Weights of a small GPT-style language model, trained from scratch on English Wikipedia: MLP 512 GeGLU, a variant of Muon for these matrices.
MLP neurons of a small language model. Each row is named by its layer, matrix (gate and up: input weights) and neuron, and shows model dimensions 0-191. Each number is 500 + 50 x the weight over its row's rms, rounded and kept within 0 to 999. Numbers have three digits each. A neuron's up and down rows have the sign that makes its largest values positive.
After each neuron's rows, "fires in" lists the words (lower case) most often at its 100 highest values on Wikipedia text that the model never trained on.

L4.gate395:452458602429511478500459432598483528434572461489529555448538475530459441531577396511494527455478468485490519599507532457453427510457431494488427485492492524451557522435499488473480421413448420522519482551507466511536495509449457507462401445521542526486427503466543452446528467498483447481539616539524584517413581559483514532398484439536552487521495544523474559644491554628465473449520438506486509571506380502523466603456500495500552474558474511433500447453388429549597534418533447513532553478417453498533452548572521387489509575539492550511518524557550550481543467501436459450
L4.up395:541531570593520610447467411447512538378463545541502462516509451531580477577549552548452476539443399492466476482517474545456466385516502487524513545468507552482480410444470478495459490532517513474609505431510526460454471478501478483519531461565494499409434565561534377473514510475457463480471464559489471456428502629452594554515489513506411540552558546495466568624505545500627535473476483433463492607487501482489524471470451405492476512485610469444533477473492497508540502467493556547401452554440465445452513596506597563502462492472601529468575469549449548518460444506577458491
fires in: "as", "at"

L9.gate327:433485445499535422557502467493484461486571570486558499444639524520467502430543467517587527471544533497517519458514518509531651560443492604477519313395585434521514577433495477481458424479578434528431594483440464439486559488462554534478460504527455469521465509547491448508459571448484483564466520610515523594508482518425563538513503477414447545549491478536553529500470514557469469516497498553439568387572512478455567519474512523515508590423409561465508527471423462479582467525517488499489455518536434433511552573505458482478567483537505510556546475575517553583566505444519472464
L9.up327:511455534534486503450489434498565398474482571501467504441479467575580414475507586469451540475596529490441536516492462487535540506584531400472394514548561432604459560470504440511567511404546596487509518500459480506537465530490524462484527572490424567523540480545533488455449541453438501553477544527557422499516459512487495497571529522513346489430469556553438477544542517454550506480447488428482515365551510446539555454529530411433450617565564573451555534502540430460558435415556474421432468507530492583477527513501476462568564480494573549505463436502455510544479502477439470381
fires in: "other", "and", "former", "of"

L9.gate359:430482588491598516511500494532412469485532430508558464466503490547565487517421572565441535494481608540474355558550555546494430500530475547530580446464390521475443463527492498456510484512472546548451559465476559499524469547484495386434480465540410464525486468470580506504587513440542426558521585528410449518427499515600485520497477511530487510506455520496471404552466490472498602466604549616505450503495541508502424593490513487466591480494453407431409515405391463467449450446474513477507434478442484458537503497442584548436501448513494555466456466417474544486497518553479497411
L9.up359:491479549457478472507480501530506444609450504479448450515502540516491520491543453478507521468523548559565495601576459379489532487588557466514490566627625487488460635534412446488455381566547517522391569576493529577435451572499583561553540444611449440534502460438450577488409514584499496538540505502568505496505551541539509483489561471467557508453493494522441486479540412557469559473459507511550557507496572519544522505574556490440535495547462441474516437518428532473512393446466458483496497488518422513455507510535469560548522486423491539487438567611489599540457509420440495513
fires in: "who", "also", "still"

L9.gate250:446492497491469580432528448513519417444545489523536517518396424508502519486492481553619430611451525496504516330535510569497503503527556515561531548540485534523441508419546430518434552495571466486496440506468462616558442531511509434536456539600528513517449487444497520423518477457459524467560500487522516370453510498623476617535489511509444482499519393455499407496597550475540532434567423536510502508491430535512515444556518483581476451470464544451505525453511543486451524493470491555496509478520472583451410449526519446550399502496568585481495523518405542432570598509545415511
L9.up250:507541393514534492429438419615469530441550586437495537526429628489497526479527496426511441523439500471569556514563494477491505472478598543464392552498517475509389551542452557505501533468536487441574501524567485539559532594431523465522470564478519608421545525446463564470490519488579531588408581543465435537520492574529541570510501590384383401515514523432488422500477498464435520433487543494492569485436525494538475537491432515451474580471530419511418507532557538425479515504486517417532538486499498457531514500569478495469518474518523578439524436507501515487520624512452500420
fires in: "that", "announced"

L9.gate439:496502480439508421483600528536438499530466501501504413515396489507448573486568482580425500490579507528477556513530480447442535528424489434484578410467511470538440569398550495572529470488420539487521539514415409571547470459523411494543432553569470461497460575514591546517518472509445473569541591573434504465456551534569472468521500561490502484549444478513444519545483582536555459455518487518441540589482478510567569470555551538493446465370490465481619424504490432518468603414516511420467427499493496493594465504531435486372590503448454522528549568524528512550490513516584506532
L9.up439:582489520493456525530556480476461458541586497434518405605426428446506581511566549485492559445550437462489633509461424448536538488478477479503423462499566511494487587497402463542502497445518582500552425530456575607414477455505489498513428477572543513476583499489553466444492526510485561490513564552550397361482477554557501410420534494551505497429544522509493409481600462527460554549488461617514543501465588523569502540519425432510520582495483536490542497510528546523461496538523484578417565497463514549470548522557475523603503470462420465531570479592494499442475498510449428545
fires in: "of", "under"

L10.gate217:548544522471501492544545469421474437483484437514445490496471583483543544466534562441480490526538464530524474519490497548462511604487595534460455482524518482561492497578556501508565516511496507491370573509528490516582426510517583615523487524517516503590499582551597506529458523406449564492508454405537536500555573500534443504492543438584496590487457545525462517541372472484535585491592528614463457519539512422407453557573406579422546547514536533448543514528480527565507538469526458531384561453531487490430487508549458498414410463494606543521551613543565509479485412524474492506
L10.up217:410440479559413484490454560520570529468459529545435452485513547546412474548594441550485521500569445481465414584511512457517469511471423524478527476449541460565565520530452397551481448462521491393581506546499517542496421525562428548549500530466530480552511448344542450454434431529444462600551515451508477478504530558536539499508537456576419587530523466547474479548493465494437468533442433460489421521516456455625592444455467527568571491533563449506441504520538482507367501503597481521469501521471543470502477434542592463502522548527486424544487492587533581386512501497563514464
fires in: "were", "was", "is", "been", "people", "being"

L9.gate262:540468464447478492481515471500503489508448503505439485522549533439540500501510457564448555550515499429594515482523500441402519466470437524512494465565488567558442486395511487508461484464450418565475560478520479604562574548498570544467394492630390468598450485473474485463539523410507470486549610562632514541497500459545444483439563401587525509582526519558501597606497568553535413506536556559545398465438474462460517509442512416563488527476526440487549484561485472597442519480512535453572437595475468496471468440500536507541435540491433523470579532527516477484542567562560521492
L9.up262:505595442472468484500478513435438516477383546424448470553510455459451545508500502562457441501483455484494586567563505575457564497361530495587502503436482511510428597473479531443438529477559565449481505458481505416440471500535494405466542496462508527533514549528478499527511491610444516462450507477510547514425447483502591428578437562488523578420440450554460546524450479588576531541498451581502436484574496422425467477561405523546491518417496492511543533431564466447525484424586496408528488516428504528487436385440437444588501482473438571511536519503441473484606480567499548543
fires in: "of", "as", "in", "time"

L6.gate402:534476547590534563424480571533529538541511478550477487514473498512532427460481545492507520566450449501563508529452425527434545541400405497529484469454459472516495437531459538486421483446475539500570561534486559509470505493388520429607569459558520509534547524389549420462508595461474552522433481466494444403556455457486550560536565559520399505532480462557522497533482575494497502528436604492528440491471506345458504530441480476464399475532532580514541485422528495543475511455532483520498521450441481576487411482540450492456514424579450576543542595393384465487507479599567468447
L6.up402:522542465546448507463512535490453562538448576542478482467437512483515514486536552488521522484553399543573556475552507494473475565487463463543442488513535458524605503539473450526543510541535485493566619512549631506435466508550431456491593550479599503572572572460592398554537607465490512493422545483433382548556450518508475511529469470558413502516546482495523404473455530412439426480564444566447558513466550502548530557463551407476396472517514551503458510460511567544504537546492419444534505510452504542477421560525516404565462420443523497372439497485484500451545517558413498572
fires in: "a", "of", "about", "that", "what"

L4.gate205:448459538501552459552447483528547550539460492531452495543500487479414576522506529549505537617465498524438441611419524469476477557478461516504554449439458481548561538525451443430421484463423576494500417476494612414498494503485596568446482438436501474524487527531478433495485409502450484493580546476421521548499459520527492453474565422479491505466479551537558550563519480504516485543504506507519470499488372564464451632489479501539480554495598543502441594414526420470572544448531598508402563501377541442452501408567581417487553511496531621565529446511551547503501462520470540481
L4.up205:491504494490435558501376517541527618497477487524523527416423433534509514430488613447404485489527543475541526388501455464553478498585457413424502521546536477475475615512450455506477450454489617499564459509472525494507530438496512559532519414477433448489549509510578527432495472523502410533453565514539521461499462433576545393474530500548411420456406510510511499503437626480436504592528549532553470414507451430579547595546447496426509511577461472540564485443507523456390491541514532475535554456466524431475478557509541471487479551496499400470514464462502459415579530497493430472
fires in: "is", "are", "as", "was", "of"

L6.gate292:495455522493484500485488442497459465532546477480463429480466529491603466591441467546527511471503520543429497535558572382407331404434558478551592583562408503482468473445480535493530515472467472506454523520504421503483454466426477503450553540567609503416496484475496451437565591508557450594591598481538538472556503530451585442552566448467503484409475554582487581539514470499533480499568538547541503483546454607512508522603507534455454474558474468447495527518499501521488446506489569503551601468458517495492513481503543527489438434462453451465442612508541475444420494465499586410
L6.up292:476520441511499622438417519461556488506569458448416493521525476438507516436489641537554530461546504508394558571515500550513478530520437487437538510480564612469444509484454560470535529443580531441553535532459537490498504472427508581446563466478535524424476506518519451489504558565458560585480460531535444398555539520562499465564468404611421547477550530574502400532550473419436604481462447410512525478572511463536454523543484485560463402518461555537572626484498431542455485520459530487424497522525512535466441548508502374433564464535528544546471527508516429448502492483510552463
fires in: "of", "at", "for", "by"

L4.gate12:527461510530460566464416573541437498544470482404583436537458392514552487606478466426439493486618577432457528392538449440449489577473572448464502504461465575528445569468487498517550493294504677523507601471550503514493471463510456490490506522467437524548518503421475430510566443516551530445491546486554531465417517502458540512459457538551578475424479515533524514488589538448515398501569583495460485477570497506458531458574530515521535537472535567508495539498429496462459475591506434429506450504508534610537543553477458514463437504509511520461548553519492477524458468484523539502
L4.up12:543492501480490515547570398437509508510476442468574411462384412484490503492539641447485524473468421469379508530584498469525485487427511459509491567516534471517492564543474468400515520481500436539440491502456429478497506483462427591421526527490516473537575452499474469537580486544558501557603537508432475539481543544553474422436537459563537540427516494550491548444500447426465564487502553561562507629495509589568521503491553489542584500540485430454470511534525514418380466516451471544451483420493533475473473444442429527415532519550489602505449601569475512394547476503585453521
fires in: "of"

L9.gate122:441498560549590459430477474563511496454472525462510435567429460500475526506544446533466517459535471469497482465455520556435572431517521569490511503548474481473462459481475457519539420545575450503551396544618424500526467609486587528506493549582454459559497524501501511585462484521517464530477505561468489443509530586481511489379505538494416397527411525547450509538496537529413430472446489611465665426538495432428518463492570510562500528570482440527485477655559555492506520474557392487508567511415478476490524496527580487530465613517444431472486568551490472524437550497519452489
L9.up122:459487402435464513580583475461522538486515620488442473546513411544458595451494443515465424476494471506534492549453431446464551544439514499546467432435478519415559449481563443524531520526475511468510584491528487401517516546382504512546397550568462470537416501539394502454456448484453507470517429505526652555552459573585538583570503521488491548567552469478553523484463535549500479497422405426463490528495568572581516528510473450575458466502488391530595490573478557564525472476517487531526473529499506547439533561337480503554498472427481472561533523520473547523510456518443533498
fires in: "when", "not", "since", "as", "of"

L9.gate436:509604453575554475488366506465427509427487555521458464438387468475426549526452503498572444464493583478605492504533455533524489536537562502563565504539511478473399490422504468551450549493533568524487529438603512453605529490494501412572363462444511407517461435470380459577503502488499547479514465488412471428605473493535464535503516479540490552514422529564509442519522511513561505435583422477488412390457528508520573468424445529519491462550428514500542501514498494499518478411558462507490428484492516539468506480600561466502447462496482475420473558578447459535500455461495552409
L9.up436:562434509534559420526481481516458551411445483457462478514506400482561466531584515485415449448486516491515496460468567459465527476479473523512408506589478558467450577497603464532502502479504534546491494510376564632499384559399537481557448448485460595503454534484493566456416439442568463542447556523537571512466512472530440490485569553431538402502493487560510448448559405530461525504510511496525460473492597475451547429510599510478483588564415440463528564421441481482459485517476438514591437539475470513452472558476505445535503541543550584522567438528503525397518593563453489543
fires in: "it", "that", "which"

L9.gate112:491498536535548538414349509478519551392494487474412557478461470542538441447470494548510468550396537577405396490548450495555493471541496558530471527500549501446465501468521492455429506543557492524444441546437517540544459492485413507433509467468512481463505472500435484498553454455530503473456574504440479407443492530532531530433488528492405491458425450449489421549581533578555554531577551457431489509445479553528468451492566457488482568532460535482525444471428547480479527385445493595555445549417425569513502561505626452417529417455430577451584489440442484410496524545482573534
L9.up112:578482536467538519387460504542413526487431523429469511538503601535542480496475393526475526475386429468558485491477530467481556539489555468555461518482514572510520507413490491427493421472545524535439474475529543581566473489458421464480513547545537567519508410523557523494464541574509548449450501464573397451472463439531470520476457554524555502463529538430534496517538494490512532477541474462412467406495524538580505366506529461460504522455493530535475473457453518447507416457472520518596385667485424515502534551416491453590466560565387430482599473478465459508426560560423542540
fires in: "which", "that", "also"

L6.gate418:574531442521589517480465490488447530448395549527434442484475540450423428429438501528519515557562523469497476552654512441440428447406540501514470477502590553515620580486499500485465513452551440524472439513445535553495508483519426444469477505672422554450484504518468528552472464473585499452389409423446495484413453510504561536472513577479506544515576564509495471513564529581521444520573450471572476510463393507466526538531455531511534462632543525524532415574520511495543466508532563503462547438498482507532486453539615469528412521459501527452538567523509494506497522483577521552
L6.up418:581572458436608445486464522503455538470524526536508620529533539485563520565501534549429399611606380518462427500368517475494506487517446526629415504545505582473419428527517468479457540456511591484550425519547514511568551514520483418510530431521514529526530416498495528504514570463508500566505526493476487495479491551476545527493438525500489522537449551568514511472495556503477475445462555522572454479587527432456561458517493449596478527516472563480418502456419511420361578465526469510538469486510514592472497601472554471468427512455473503526492472397548544493417561588490433484
fires in: "as", "for"